MLP neurons of a small language model. Each row is named by its layer, matrix (down: output weights) and neuron, and shows model dimensions 256-319. Each number is 50 + 15 x the weight over its row's rms, rounded and kept within 0 to 99.
A block is one neuron, or neurons of one layer that tend to fire together. Before each block is what it responds to, as a language model described it from the Wikipedia text at the highest values.

Decimal digits after point. The final digits of a number, mostly right after a decimal point, in tables and statistics, e.g. 9.0, 76.65%, 7.30 m.
L2.down315:26 67 32 50 42 53 60 41 55 45 50 21 59 72 45 58 37 56 86 76 26 56 25 56 43 55 70 36 55 60 54 38 54 49 47 29 41 47 67 49 66 32 30 54 59 53 35 17 70 61 34 48 56 52 35 58 53 53 62 36 58 61 62 77

Opening fragment of split names. First word-piece of a multi-token unusual surname or place name, often a capital plus e, in tables and lists (We-jzgrowicz, Be-aumont, Ke-enan); sometimes the stem of a split common word (belie-ves, encour-ages).
L8.down83:51 35 55 55 64 38 49 50 50 39 40 22 52 48 34 56 35 77 48 60 60 40 30 51 45 38 55 40 32 32 65 61 36 51 49 38 43 32 10 67 53 58 57 23 42 16 82 47 69 70 43 54 51 92 36 46 64 65 61 63 58 65 42 67
L8.down303:67 67 56 61 47 57 29 53 38 57 20 34 67 62 41 58 46 33 54 61 36 41 41 25 44 57 73 42 42 38 40 52 66 37 49 67 32 33 57 76 75 67 37 36 28 59 59 53 42 56 49 38 40 74 82 60 38 23 41 56 66 39 37 55
L8.down375:67 52 59 14 50 49 44 27 64 42 49 70 64 49 65 10 33 40 19 77 49 46 54 49 74 32 43 37 13 52 58 24 34 34 76 57 40 64 75 10 54 58 27 43 43 37 78 50 62 64 55 55 24 58 37 23 27 61 63 35 52 72 44 71
L8.down1234:31 42 66 37 50 70 58 65 47 93 50 26 59 59 40 57 45 64 61 59 70 61 45 41 26 66 40 52 57 40 46 51 53 51 30 59 43 45 75 56 52 49 60 40 84 67 33 73 47 45 32 41 55 53 44 62 57 58 78 52 66 33 65 42

Inside multi-token names. Middle pieces of abbreviations and fixed proper names, above all the period in U.S.; also "of" in University of Texas, and word pieces like R-other-ham.
L2.down320:67 62 55 49 54 59 30 59 71 54 58 20 55 22 65 49 75 39 29 47 40 57 60 46 34 59 55 43 41 38 49 60 51 63 43 63 69 45 26 46 69 40 53 56 56 37 55 71 46 43 29 57 57 39 42 45 75 61 33 47 30 52 57 26

Token after capital initial. The token right after a word-initial capital letter, usually G: a period after an initial (G., D., M., U.S.) or the next name piece (G-he-orghe, G-ord-on).
L3.down95:41 36 59 50 74 44 45 59 51 52 54 35 39 29 23 34 43 51 43 55 47 67 53 86 36 35 60 60 41 50 60 68 49 39 50 79 73 69 57 54 40 57 44 50 89 23 60 26 80 77 59 61 77 76 56 83 53 41 16 46 48 66 44 65
L3.down137:46 39 27 31 61 65 56 50 49 42 35 28 50 77 76 40 51 60 55 38 36 19 43 56 53 34 45 30 50 52 45 53 59 58 59 42 65 53 35 39 21 22 72 48 56 59 43 42 60 69 32 46 74 45 49 52 40 43 41 39 61 41 39 63
L3.down401:49 53 63 42 62 36 27 56 31 54 72 62 68 60 55 50 71 46 42 50 33 30 51 61 20 56 61 47 67 21 28 41 59 49 27 42 59 65 41 55 45 54 31 49 30 80 42 67 58 70 47 62 43 57 38 57 24 31 45 59 35 44 55 24
L3.down447:62 52 64 45 55 43 73 48 61 42 35 46 45 38 60 67 58 15 69 74 56 42 40 51 55 57 45 59 69 46 35 70 39 39 57 54 61 53 49 65 47 67 67 40 47 49 72 46 51 70 52 42 36 51 45 43 51 44 48 47 54 71 47 47
L3.down520:44 60 19 45 30 51 62 28 51 41 63 63 36 52 26 51 47 59 40 38 34 21 61 56 54 18 61 54 54 57 37 71 43 02 46 28 74 58 49 41 66 42 45 56 74 46 54 49 31 46 27 41 47 49 67 35 60 20 62 72 67 55 46 47
L3.down609:89 42 68 57 49 43 24 55 43 55 53 38 51 76 57 51 34 21 61 53 49 35 32 26 43 57 63 57 79 57 49 50 55 33 58 58 20 33 31 48 65 24 05 29 43 21 47 55 64 50 48 80 52 72 51 45 56 36 81 73 55 57 48 53
L3.down665:33 51 37 58 15 46 73 66 12 58 39 33 60 56 60 48 67 35 36 48 51 54 41 43 52 79 72 68 46 34 42 56 32 66 19 40 53 51 60 52 38 49 45 42 39 58 47 60 77 46 47 35 35 16 61 37 33 32 81 67 24 77 47 38
L3.down701:21 33 52 44 48 65 51 69 43 41 66 61 43 42 43 48 23 55 60 51 39 31 50 68 24 65 27 57 35 56 18 50 38 51 46 62 58 47 64 56 44 30 50 54 50 84 78 30 33 44 49 47 45 48 62 61 52 43 16 36 28 76 42 54
L3.down738:49 32 64 43 68 71 33 23 18 48 24 88 37 74 34 62 32 41 64 70 71 38 51 61 39 12 57 47 49 43 82 24 53 49 55 45 29 39 49 46 57 40 56 49 51 61 43 46 25 29 52 60 36 84 54 72 61 61 37 39 49 67 72 09
L3.down928:66 32 44 19 32 24 53 45 76 58 46 55 71 61 56 56 79 39 38 65 62 69 54 49 47 46 51 61 52 53 58 53 35 46 77 45 31 65 41 52 41 30 39 60 46 61 76 54 44 44 67 71 50 32 48 82 67 45 75 49 74 50 51 55
L3.down962:65 50 61 44 47 48 43 52 53 62 68 48 65 59 71 63 59 53 39 48 50 37 33 21 41 16 48 68 57 42 62 35 56 54 68 59 49 40 49 38 52 41 56 57 35 64 28 47 51 38 30 39 52 46 11 51 30 38 72 45 51 76 61 48
L3.down1033:34 55 41 52 27 45 47 34 58 37 36 65 61 28 41 56 75 50 22 53 43 60 41 29 65 41 60 65 42 59 16 31 38 91 60 64 54 63 64 58 98 45 32 43 48 56 40 58 31 26 27 30 47 46 38 51 39 45 54 64 35 71 41 62
L3.down1048:65 45 47 50 55 81 55 52 74 64 55 63 53 53 56 43 55 64 62 47 53 72 35 44 74 58 50 69 49 75 14 63 53 58 56 64 24 06 28 71 60 17 65 34 37 57 36 51 64 47 44 48 44 41 35 61 25 22 40 22 37 64 70 35
L3.down1084:68 38 58 47 35 54 53 65 45 54 38 27 51 49 39 42 62 09 51 72 44 79 56 80 49 42 25 74 45 52 71 24 68 32 58 70 58 38 07 80 26 29 68 75 35 41 50 67 75 26 50 60 57 69 39 56 59 40 75 47 28 50 32 36
L3.down1195:62 47 36 64 39 39 20 42 51 36 53 63 58 35 64 38 61 52 35 56 61 55 48 47 58 23 68 43 40 46 42 58 34 62 31 64 60 35 47 54 42 41 61 59 69 29 50 64 47 00 35 55 42 42 49 66 49 55 55 28 53 62 74 45
L3.down1209:61 33 47 54 53 54 30 48 51 59 78 56 83 53 21 55 47 43 32 83 30 27 41 60 59 64 38 62 47 67 26 55 28 64 53 55 51 28 54 64 37 59 52 70 59 55 62 52 69 38 25 27 35 52 59 53 57 46 25 42 35 52 45 45

Early word-fragment pieces. Short subword pieces near the start of a word split into letters, as in c|y|priniform, K|e|ita, i.|e|., and colons within numbers like 2:30.
L3.down96:60 67 45 54 51 51 44 44 36 27 74 36 66 47 81 41 57 46 85 28 51 77 66 67 57 59 34 42 35 49 38 74 79 50 44 59 56 42 38 35 47 59 63 66 80 80 64 73 71 33 62 47 52 38 97 50 73 26 34 69 63 81 64 63
L3.down115:61 64 32 55 69 61 43 52 44 36 63 58 66 62 43 50 63 40 66 61 41 36 49 55 49 38 39 77 65 41 76 59 82 36 45 32 37 28 45 80 52 57 20 18 50 44 60 24 35 66 49 30 29 75 39 36 40 51 70 59 41 47 57 44
L3.down283:78 70 31 27 60 56 45 51 46 44 67 33 48 34 18 41 55 71 54 33 63 38 51 77 41 51 53 50 47 49 44 74 52 63 41 55 47 61 58 67 35 52 69 44 20 42 67 23 46 36 53 64 55 60 64 74 37 26 41 53 25 55 55 32
L3.down327:50 55 65 29 54 50 39 54 38 48 55 54 43 46 72 53 65 41 58 44 69 77 83 73 40 33 51 33 79 32 42 37 45 30 46 44 50 56 61 34 27 45 76 57 36 40 65 42 30 60 63 99 43 54 41 73 13 71 25 55 59 67 80 31
L3.down443:74 47 79 61 85 41 64 53 49 55 73 39 23 51 54 48 41 60 71 53 60 43 49 25 49 48 55 27 46 83 49 28 50 38 56 38 28 24 63 66 36 40 45 48 36 48 20 47 48 51 56 30 28 51 22 27 57 42 58 61 50 48 50 18
L3.down552:45 47 47 40 47 76 38 57 27 40 90 62 45 31 61 46 45 62 57 47 34 23 32 41 27 43 70 50 63 49 56 76 63 67 22 66 46 57 55 57 25 77 31 50 48 59 36 45 69 52 41 48 40 56 60 64 68 66 66 33 74 70 60 48
L3.down600:66 36 37 50 36 51 44 56 71 25 61 32 50 32 61 50 54 46 83 48 63 64 56 67 30 74 80 53 50 70 50 51 45 65 47 49 17 20 75 29 55 37 48 54 62 87 29 52 41 32 74 55 46 32 70 56 62 50 43 38 64 67 50 58
L3.down667:43 61 61 67 32 41 43 50 42 44 56 46 47 33 61 76 80 70 39 59 75 64 54 67 76 30 50 50 32 39 32 72 55 51 75 34 65 41 59 38 30 77 24 58 52 73 47 60 39 49 60 65 36 41 57 29 54 42 67 46 54 40 69 32
L3.down691:41 48 34 49 58 69 58 65 33 40 68 36 59 43 59 44 78 38 62 43 57 64 44 63 18 66 52 36 34 63 22 50 53 67 56 74 68 48 49 50 28 66 60 52 29 67 40 49 61 37 50 46 53 22 68 32 25 57 56 46 34 60 61 49
L3.down706:28 53 49 44 51 70 51 40 40 58 72 54 33 70 62 59 49 64 88 58 24 51 36 50 67 38 47 44 30 56 27 51 56 67 35 73 68 65 26 61 54 60 14 60 54 47 61 37 59 57 50 48 40 52 65 13 35 37 31 33 74 59 53 38
L3.down769:37 29 46 69 62 70 34 51 49 32 39 36 44 43 43 57 34 55 39 50 63 37 77 40 63 46 65 57 62 65 52 76 42 57 66 78 49 54 39 32 52 48 52 45 41 62 42 39 72 44 58 82 43 47 61 63 40 54 65 42 36 73 34 60
L3.down911:70 34 43 57 58 75 47 87 51 51 64 51 28 60 46 59 51 80 84 58 59 46 60 29 77 58 39 45 47 59 48 40 68 61 42 28 21 66 40 66 51 63 50 07 52 48 66 34 73 48 38 38 16 63 63 62 28 96 14 53 41 44 75 28
L3.down1050:61 24 45 67 81 52 55 34 50 72 53 44 51 37 60 50 31 09 40 42 43 40 40 43 46 51 55 24 46 49 45 61 63 37 13 58 57 21 52 47 14 46 54 48 90 52 61 66 61 44 39 32 51 69 33 63 53 42 24 43 53 55 42 08
L3.down1108:43 50 70 54 82 37 31 61 32 57 60 30 42 62 56 49 49 29 67 39 62 62 71 40 55 21 50 62 27 59 54 49 39 44 68 73 65 44 39 61 66 74 45 38 69 35 61 21 52 55 40 50 39 61 47 63 30 63 36 51 64 35 72 56
L3.down1205:20 24 45 67 51 48 65 37 51 55 76 54 65 45 59 46 22 41 33 69 43 74 46 43 43 54 41 59 49 59 27 61 38 42 52 45 63 36 48 54 45 61 51 47 63 32 42 65 50 38 61 35 37 75 11 45 77 75 49 92 56 18 26 27
L3.down1217:66 47 40 52 89 64 70 64 58 65 19 69 55 58 45 27 26 59 54 31 56 54 60 69 68 65 44 37 43 42 55 71 54 51 64 54 74 59 51 60 54 44 60 27 58 40 25 68 69 49 41 50 53 23 49 26 66 59 72 71 59 48 69 54

List item separators. Commas, dashes and table pipes that separate items in long lists or enumerations, especially the comma before the last item, as in "Rufus Este, and Harry" or "turkey, and chicken".
L8.down545:55 52 43 65 28 55 35 53 68 52 22 47 26 50 68 74 57 51 65 56 40 27 58 30 82 51 51 74 71 31 54 42 64 63 50 53 29 67 38 56 56 52 65 47 28 34 40 50 31 43 47 60 49 54 58 57 51 62 77 88 54 42 61 62
L8.down613:60 61 26 73 52 51 85 22 61 53 49 55 53 22 68 54 48 58 45 68 52 26 47 39 10 63 37 47 27 36 62 63 30 68 38 55 56 61 50 50 51 27 47 60 32 54 47 67 61 38 47 55 37 55 49 38 48 46 45 60 47 56 46 66
L8.down839:37 44 82 42 42 54 57 23 58 58 70 49 58 76 37 54 19 44 40 45 53 88 50 45 56 37 37 37 47 67 34 24 25 52 44 59 64 68 24 41 63 40 42 47 51 52 60 72 36 41 42 60 49 44 58 46 53 64 44 46 58 60 57 31
L8.down1147:49 44 38 56 39 59 77 25 33 38 39 44 38 48 44 73 61 57 47 55 44 27 41 70 45 60 54 23 63 63 39 40 32 76 48 59 45 42 56 50 56 50 47 43 48 32 34 58 37 29 49 87 29 57 27 55 33 64 70 60 76 32 56 55

List item separators. Commas, sometimes "and" or closing punctuation, that follow an item in a list of nouns, e.g. "reapers, threshers, and", "health, culture".
L3.down12:63 36 73 58 79 47 58 29 22 72 29 46 48 32 69 54 35 51 56 48 58 47 48 56 62 36 31 43 47 76 39 34 50 44 38 43 32 27 82 50 62 33 46 52 61 47 61 43 36 60 70 58 33 33 48 62 64 32 44 48 58 40 34 48
L3.down34:54 65 38 64 41 55 56 50 51 27 60 11 77 36 46 61 35 69 36 56 68 52 68 35 63 47 51 50 69 70 24 70 40 59 44 36 52 65 37 57 74 60 63 41 57 47 32 59 64 76 42 49 62 40 59 31 33 49 37 77 61 54 53 65
L3.down59:33 44 58 64 47 62 42 47 57 53 54 43 58 52 41 55 16 45 35 75 69 48 40 72 67 58 54 58 33 51 68 52 69 68 44 41 49 07 35 42 33 11 73 43 35 56 36 49 40 08 66 40 25 31 72 29 42 33 44 65 41 44 44 45
L3.down269:40 68 50 43 66 57 43 48 41 43 56 37 32 75 64 45 32 74 65 60 47 45 35 35 48 82 53 45 49 46 33 51 82 57 26 44 46 45 52 67 41 42 36 30 41 48 53 27 42 26 65 47 70 62 75 36 44 77 60 38 49 61 53 60
L3.down404:70 47 47 37 57 76 51 41 31 36 41 70 54 54 55 57 63 39 48 22 56 62 64 58 66 54 37 41 80 39 53 33 66 54 23 42 39 73 41 31 50 14 30 49 65 69 58 75 58 62 32 55 56 43 30 55 37 44 49 83 43 60 54 30
L3.down413:56 30 51 31 67 70 67 63 57 53 60 54 39 30 67 44 63 53 70 64 47 39 67 66 36 80 40 49 48 53 34 53 51 38 26 64 33 35 59 42 68 68 55 48 40 54 35 57 76 74 58 83 45 49 44 65 79 25 64 51 78 40 48 53
L3.down461:47 28 48 67 66 55 50 38 57 48 54 43 82 55 53 46 47 43 53 61 65 53 57 20 87 29 55 39 50 59 45 29 75 79 55 46 39 46 54 33 65 60 33 38 68 64 52 46 72 54 51 48 68 31 41 69 57 47 16 68 47 56 64 30
L3.down528:75 44 43 71 57 77 56 52 38 66 61 71 57 56 74 42 60 37 67 55 55 78 63 60 84 41 58 57 59 70 59 36 39 76 44 49 68 48 59 65 37 56 30 24 48 49 33 41 40 51 74 72 32 16 68 18 56 74 75 42 49 54 49 43
L3.down614:58 45 49 59 48 31 48 86 66 29 72 25 41 78 52 60 38 68 83 42 54 37 43 48 42 55 75 03 52 49 64 48 17 47 65 40 55 24 47 57 45 38 69 34 52 44 32 59 48 43 51 56 49 40 71 51 55 36 25 36 52 46 70 49
L3.down652:48 31 62 64 67 42 51 46 41 26 28 25 57 34 49 19 39 42 46 71 43 62 56 40 24 40 34 49 51 44 16 29 59 42 87 68 63 50 53 66 61 41 45 49 28 52 63 45 57 56 42 54 82 49 70 52 38 49 48 69 60 71 54 64
L3.down709:54 57 35 62 52 49 46 40 71 38 82 61 52 25 59 32 52 40 66 70 32 34 48 43 55 58 49 43 37 52 64 51 47 57 34 55 46 31 54 72 45 55 46 67 25 36 46 56 48 34 50 49 38 45 55 24 44 44 22 29 39 86 33 32
L3.down923:39 56 69 45 44 34 33 46 63 54 58 48 75 40 55 56 45 81 51 31 44 43 65 72 46 57 25 54 54 30 60 70 83 35 79 70 36 37 69 49 42 73 61 61 37 58 61 41 33 15 54 49 48 67 45 58 47 48 71 31 57 36 71 88
L3.down1043:52 56 28 32 58 61 45 56 47 62 40 41 25 40 63 46 28 22 53 35 84 66 25 50 67 33 63 74 34 58 54 63 67 56 33 67 44 40 67 77 50 50 71 37 52 55 50 74 52 70 62 76 45 49 37 41 70 52 60 60 36 54 37 36
L3.down1147:40 51 61 62 73 58 81 56 44 60 43 49 27 73 69 63 62 42 39 70 54 53 30 55 34 58 55 28 47 54 07 57 38 47 54 63 79 73 29 62 29 41 47 52 52 62 38 67 43 36 66 60 53 74 76 37 62 44 70 42 68 41 56 09
L3.down1181:33 76 59 68 50 51 55 31 83 40 54 36 46 20 49 61 47 68 53 67 56 68 66 50 42 24 82 61 58 57 57 56 26 47 51 28 59 40 55 20 56 63 51 47 56 45 36 79 63 52 27 65 50 52 37 27 20 57 36 62 75 37 56 48
L3.down1252:46 45 58 50 52 43 49 75 54 65 53 35 61 23 56 48 79 74 78 47 54 35 46 41 78 50 55 49 81 32 29 34 41 60 58 38 59 59 52 20 54 61 44 34 36 59 83 36 52 59 46 48 46 24 42 70 45 34 29 38 61 39 64 55

Numeric values in data. Number tokens in tables, statistics and measurements, often the part after a decimal point or inside parentheses, such as 98.'30'%, −'31', 23.'51'.
L8.down265:55 58 67 79 68 38 69 64 78 26 49 42 50 37 55 40 57 55 63 45 77 38 58 64 30 38 34 66 57 52 76 62 64 88 34 44 56 64 50 54 40 73 43 56 28 57 48 54 49 24 39 38 73 41 60 25 70 31 36 71 58 56 43 45
L8.down873:58 61 56 79 60 57 32 91 75 46 26 83 49 60 78 43 21 55 67 40 69 32 50 49 56 35 71 63 70 52 06 73 37 41 57 46 61 39 32 38 44 39 54 53 23 31 71 61 60 50 52 17 37 29 49 51 54 47 56 33 60 38 39 33
L8.down1048:54 49 47 67 81 38 74 62 58 53 36 24 45 53 36 57 54 56 49 39 69 05 49 53 44 43 59 24 40 29 64 48 67 56 39 61 35 68 65 58 45 81 41 36 35 46 57 73 45 53 68 30 23 71 20 23 42 33 32 36 33 66 27 58
L8.down1184:28 68 32 79 66 42 36 59 55 55 35 38 61 34 45 41 72 43 59 56 53 39 44 49 58 44 54 59 53 47 73 63 49 39 60 54 52 28 23 54 41 68 36 40 49 63 79 64 31 57 34 68 43 36 42 57 54 46 75 48 36 53 48 35

Early word fragments. Short second pieces of words split after a one- or two-letter start, like c-y-ber, t-el-escope, hyp-ers-ensitivity, and Turkish or Russian names.
L2.down1077:67 42 61 23 59 48 43 58 40 53 48 18 51 62 50 38 30 70 50 58 47 64 49 27 46 38 37 46 48 40 66 34 58 44 15 30 56 37 52 81 40 44 76 19 41 43 17 33 50 44 71 57 41 75 56 40 48 55 13 53 64 45 66 00

Series continuation punctuation. Fires on the token that continues a list or citation, mostly commas after a listed item, plus citation parentheses and place-name parts, e.g. "Lithuania," "et al. (" "Atlanta, United".
L2.down437:55 35 49 64 49 47 46 49 29 45 66 59 66 45 58 50 84 52 53 58 35 55 45 30 51 05 36 62 16 65 45 42 59 95 43 56 46 52 80 42 54 59 68 53 32 19 32 38 34 44 61 52 72 52 34 60 47 74 49 64 50 46 27 50

Final digit of numbers. The last digit or suffix ending a multi-digit number, often just before a table cell divider, e.g. attendance 19,395, decimals like 18.1, or 1960s.
L3.down52:46 76 59 73 86 31 61 45 49 48 59 29 37 31 41 39 13 36 31 28 52 55 46 61 45 51 80 16 44 58 64 99 72 42 43 25 70 59 30 41 45 44 51 41 48 61 62 51 58 30 59 36 34 40 74 49 59 70 50 61 47 50 73 68
L3.down69:61 59 57 54 45 64 53 77 41 54 43 57 36 50 64 50 62 44 82 56 50 45 31 13 37 62 42 50 50 42 48 51 56 52 51 54 43 39 71 64 67 62 48 79 44 73 39 44 46 57 55 62 52 62 55 45 51 58 47 59 03 78 50 59
L3.down234:74 60 36 26 54 56 31 59 13 50 58 17 31 37 55 36 37 61 53 46 47 52 40 90 88 89 70 59 73 42 22 45 67 49 36 39 38 49 42 68 52 47 11 60 23 55 66 23 81 53 44 57 71 39 47 57 60 84 43 44 86 39 66 50
L3.down328:53 39 33 62 40 61 37 68 30 37 46 26 74 47 48 36 28 61 65 84 65 30 47 67 60 53 46 38 48 59 46 28 36 65 28 40 38 51 18 35 56 44 31 38 75 77 42 42 48 48 48 45 38 61 67 84 41 51 31 61 59 42 78 32
L3.down341:46 47 57 55 40 55 47 38 36 66 48 45 63 31 58 68 37 47 69 39 63 63 52 39 42 25 54 57 48 47 39 63 43 38 33 71 23 76 40 12 42 37 76 61 43 50 42 44 58 67 52 24 52 64 37 73 45 00 59 43 52 57 43 49
L3.down542:48 58 31 71 34 16 59 63 57 41 53 21 38 48 55 40 50 65 39 64 50 70 12 69 29 57 60 54 64 46 76 55 74 59 54 45 64 59 77 70 62 57 48 44 22 50 43 50 64 40 40 54 52 64 36 18 34 52 36 66 37 93 26 63
L3.down553:21 49 56 56 48 17 87 43 63 45 45 45 80 56 35 55 37 44 34 52 49 48 25 57 71 54 54 38 47 39 42 25 85 49 48 60 75 45 62 30 57 64 43 47 46 51 33 52 69 44 56 47 56 34 41 66 38 52 64 73 36 58 43 74
L3.down675:28 51 43 47 41 16 47 51 40 61 48 60 70 50 36 49 35 42 60 39 43 49 51 28 55 27 25 26 57 44 37 43 36 32 26 14 61 41 53 59 41 53 49 61 62 65 56 66 41 37 83 38 51 72 28 52 52 55 60 59 64 45 31 66
L3.down735:33 70 67 54 48 39 00 54 47 47 50 66 77 48 58 54 64 50 40 47 41 35 55 38 47 51 54 90 30 58 47 59 62 50 41 44 35 71 63 38 36 63 66 71 50 55 83 58 62 62 65 24 42 57 68 52 39 36 35 67 10 67 28 58
L3.down807:59 18 57 55 51 31 41 38 60 75 28 99 56 60 73 26 38 31 64 70 40 70 46 48 53 43 00 43 41 57 45 30 29 67 57 40 54 73 76 41 45 66 58 48 50 61 67 38 47 66 54 47 62 65 22 58 43 40 72 47 43 35 33 80
L3.down850:55 55 45 76 69 30 37 26 51 39 49 53 67 51 32 56 60 46 40 43 48 37 35 34 47 88 54 36 41 35 40 64 51 38 47 36 41 33 49 60 16 39 37 40 46 23 27 46 57 34 78 40 61 60 59 23 62 70 55 65 58 53 43 58
L3.down886:62 26 49 46 61 27 46 29 45 53 28 39 60 68 73 46 54 45 39 55 48 60 65 56 57 66 44 48 63 46 67 34 87 64 54 69 63 40 35 54 50 37 24 45 28 34 26 48 79 67 24 65 75 36 39 83 59 50 61 36 63 66 42 62
L3.down1076:38 47 59 70 60 45 34 50 85 53 29 26 53 19 45 19 49 54 66 59 35 76 76 62 52 66 38 58 67 47 54 50 42 63 82 49 28 48 26 62 39 40 33 43 58 47 51 61 63 54 60 20 44 49 63 43 61 57 37 52 62 63 41 46
L3.down1117:41 33 38 45 35 80 69 41 53 44 62 22 55 57 37 62 41 57 30 61 31 33 58 78 57 43 64 13 44 63 62 38 41 79 40 71 19 25 53 54 59 53 39 69 43 55 31 43 41 47 39 18 56 28 36 53 65 40 50 87 54 55 48 64
L3.down1120:39 77 64 54 46 20 54 45 47 48 59 52 47 48 34 84 41 57 23 47 49 54 65 60 67 23 61 32 30 09 51 45 51 41 40 37 44 53 28 47 43 44 76 51 65 62 32 66 44 47 56 50 37 52 75 73 27 52 39 34 62 53 54 51
L3.down1218:60 53 32 43 26 62 28 54 58 48 45 65 47 43 71 89 40 72 54 86 48 55 11 56 52 66 48 40 47 59 25 25 77 72 61 39 41 39 59 76 65 65 25 25 51 37 54 46 50 32 60 60 48 62 42 53 71 61 47 52 34 51 55 45